Weights of a small transformer language model.
Size: 10 layers, width 512, MLP 1344 SwiGLU, vocabulary 8192, 33.8M parameters.
Architecture: RMSNorm before each block, no biases in attention or MLP.
Training: a variant of Adam for these matrices, 9966 steps.
MLP neurons of a small language model. Each row is named by its layer, matrix (down: output weights) and neuron, and shows model dimensions 96-191. Each number is 500 + 25 x the weight over its row's rms, rounded and kept within 0 to 999. Numbers have three digits each. A neuron's up and down rows have the sign that makes its largest values positive.
Before each neuron's rows, "fires before" lists the tokens most often just after its 100 highest values on Wikipedia text that the model never trained on. A number after a token or word is its count.

fires before: " |" 26, ";" 18, ")" 7, "6" 5, "7" 4
L3.down4:510450492482549520503504529511476456531518491453477510477501495492542510513491476511561508490491493542491505531511511509541509466498512498520505504501481508470444503485501468511526537486467481535455539479530527517483491503485541504511532509513481473493464506497539472494499497511490501491

fires before: " in" 23, " as" 13, "s" 10, " for" 7, "ed" 5, " with" 4
L3.down1233:497555518528477538531503505546500505496485482481500461484444509514530507519487491513489512482501508522495479513514545504502510475519475481475518549448492485544529497458488479500503534512489500537498523496510498589486494520506548494546493522529517457493523511477537499539449518500484531494

fires before: "8" 42, "7" 30, "9" 4, "4" 4
L7.down1014:481524500479515509536523522552487520462493497504524510473524485466509468524495494466485462545511510509479507475487472518512496479520475539509514498501470536477469467506467448492511515511440492475514494506538476497525466480504530492494521526487477478522464498480478520498461515483506521483

fires before: " in" 22, " by" 19, " on" 7, " from" 6, " at" 4
L7.down851:511521541492481456533505478485474490521488526539538461499462460477469479509500477510453510547542494486488524478548484498532521439534480496519483499442513492480473535512464543499458495499486528493517508497510513447492535470487525493547466452513526457553559518473506480498491478504489474493

fires before: " |" 26, ":" 17, "2" 10
L3.down189:505509527497508478537504517497521503485482533548492503476525506483480481507518494465482487500508526484543533494467486514511497498525435552523498540495453461514516523449516493467512469472515546527511500504506489497464550507452491503511529472491518526514564501518528498509492523479471399508

fires before: " |" 22, "." 18, "–" 12, "," 5, ":" 5, ")" 5
L3.down312:535491485497484504499477451519498475485543542488472527494510511513541476523502508477496476528531508539472481527529525496493493499489491504542522480511498469546469512490516491459524496520492517485507465487558484470499508519492483509502489468491520482444450469502517519466493535523560489512

fires before: "5" 44, "6" 28, " |" 7, "." 5, "8" 4, "7" 4
L6.down333:509511505527486471519530472470496488501495505480513505531482530502512478493491466531528472480473443469498485472486464515481505503509523514518510502515501504493504477507490522466498509506491473478481509540488507493472524544551517442504524505482526513545482526510506489528495487519502489522

fires before: "8" 46, "9" 41
L6.down1223:480527459491498545486468506557496559508479493473503501514540514482475522543491513548506482471525533501522495499509498525503515487496534511483504480483494518484486464534457504534477516481472482484523474542490489548491498506480510505499483518518530505523500484518514491567517520467493507483

fires before: "s" 42, "\n" 20, "|" 7, "-" 6, "The" 4
L3.down94:497485526477511508475524488486491509488507513477456519514520550532462513489478503512482469457537438463550504516513464490512535511493489541505514455451514550465495512461512487517495506486469503527503535498528499462504515502483515502542460504470514503525513466470482481487512504519538502528

fires before: " in" 24, " by" 20, " and" 10, "," 6, ":" 5
L6.down945:514507544455530490554485496451496517544476542504547514484516498503474515508519496497489488517505524491492510505532429509510487437509448477513487483475490529481481502495468516499486517513508539497482513462519510472528501508494480501541545501523465503539518502508525521502495526466488443489

fires before: " " 42, " a" 7, " the" 6, "|" 5, "\n" 4
L7.down777:505484482536517491530524529510522515508489501504462483498507533512532483500503510520477573510526510454544470493521526524475519487472522507511463498535468493513476527491479480500471461551496512499528472510463550477496488543514528515523461466490529479530504482525544496500503483508476509505

fires before: "." 18, "," 15, " of" 13, " (" 4, " with" 4
L6.down845:498551440494480476522451526532477463498487556468555532524524508508557450506498481486478557530550498506475484493511526468538466538490532559523492478470516444459485478471514488500488520503483529477523516515452509477465498489483496496569500526496476535510523507438476519488502465471528506471

fires before: "\n" 49, "s" 8, " on" 5, " to" 4
L3.down1046:543489479479491474541531515454508513466486493529514495517476484481473464495485501505433506468499468482504484533513461508502506499499534506526479492481479508508529495523490522485514516513466501499509493494502439529523474519442489509472463443500505492507471496473467473491530541479503492488

fires before: " |" 27, " " 22, "." 16, ":" 14
L7.down73:509516484503504503524489553464545511519505504483546499516480511502535493522515486527529506498477521489515536500519457502463477479511464467493508481515509497511449507471475533487534504492468500502480526540537484543463515534482511504464467466430482503474542481527545455522537484506520474462

fires before: "\n" 41, " the" 31, " his" 6, " this" 4, " " 4
L3.down184:521478498453488521479514489494530513490507502507446459503501504501491495490442500499498532532486518525496525525483530500474479526481491514481454471489524490520486504436480491475442458495464495532464545523504531517466522497475551527469442512546520544520472500514484524481520499518545503498

fires before: "3" 21, "2" 20, "1" 13, "6" 6, "4" 5
L6.down794:516494514513544456491474480506538464502450451487506501505528474489482506529507521473552438513503547502507481536489513513507476528520450535499520575465472516505529505501491485512463469513531521523477518471511510477501516485553519469529443544478465486515512475503494494447504499503498478507

fires before: "5" 71, "4" 7, " |" 7
L7.down862:485462539539488468510504496459475488484532487486513540515483463479492530493534512485448485469512443488480481511506446511454493517527481485505460469497519481501463504527478520490522489529500509490517512520552503531540489528496510507467479539462519467473481493537529460486490514515455499496

fires before: " to" 14, " in" 14, " by" 14, " up" 5, " into" 5
L6.down979:496535512465475511520545529500480511492490490479491499475485498532490506532554481446495471482524507483498449487518517479565499439504479512514503483470526476466493482502489496469455457479538537504524483425523478510475474513483483487543446477458528507531523489493508456482506503490512458520

fires before: "," 37, "." 8, " in" 6, " than" 4, " for" 4
L7.down774:529490478503515479516491490507482498554542529479516452462518504492494503507503540543491459501500514541442493499512499490548510514517431527517500535503440511461518492498480519498483505495488492518500573497517461536463493490476503489513507509524498486519508520482561508502501534542517470485

fires before: "-" 51, " " 6, "\n" 5, "father" 4, "parent" 4, "2" 4
L3.down1215:495512508512562501476498526513532504512476517476485491473441521524488512527514504528494473496511516462551498535485486484495492486517502492436470506471485522470492544487495493516451492469492497487507504507483509512559521530503527503456507544514493502527495502497543517484466488544526505531

fires before: " |" 46, " " 7, "D" 4
L7.down1002:483493533487494510509469514452497460485530494522484540473504504445524505480512437494507475493534513508517490499484527492486496494506497517529495497550469483513471468489450493477481479509544517463507505477501446547477509507506549505502508512462485517473503508531507494474469505495466471482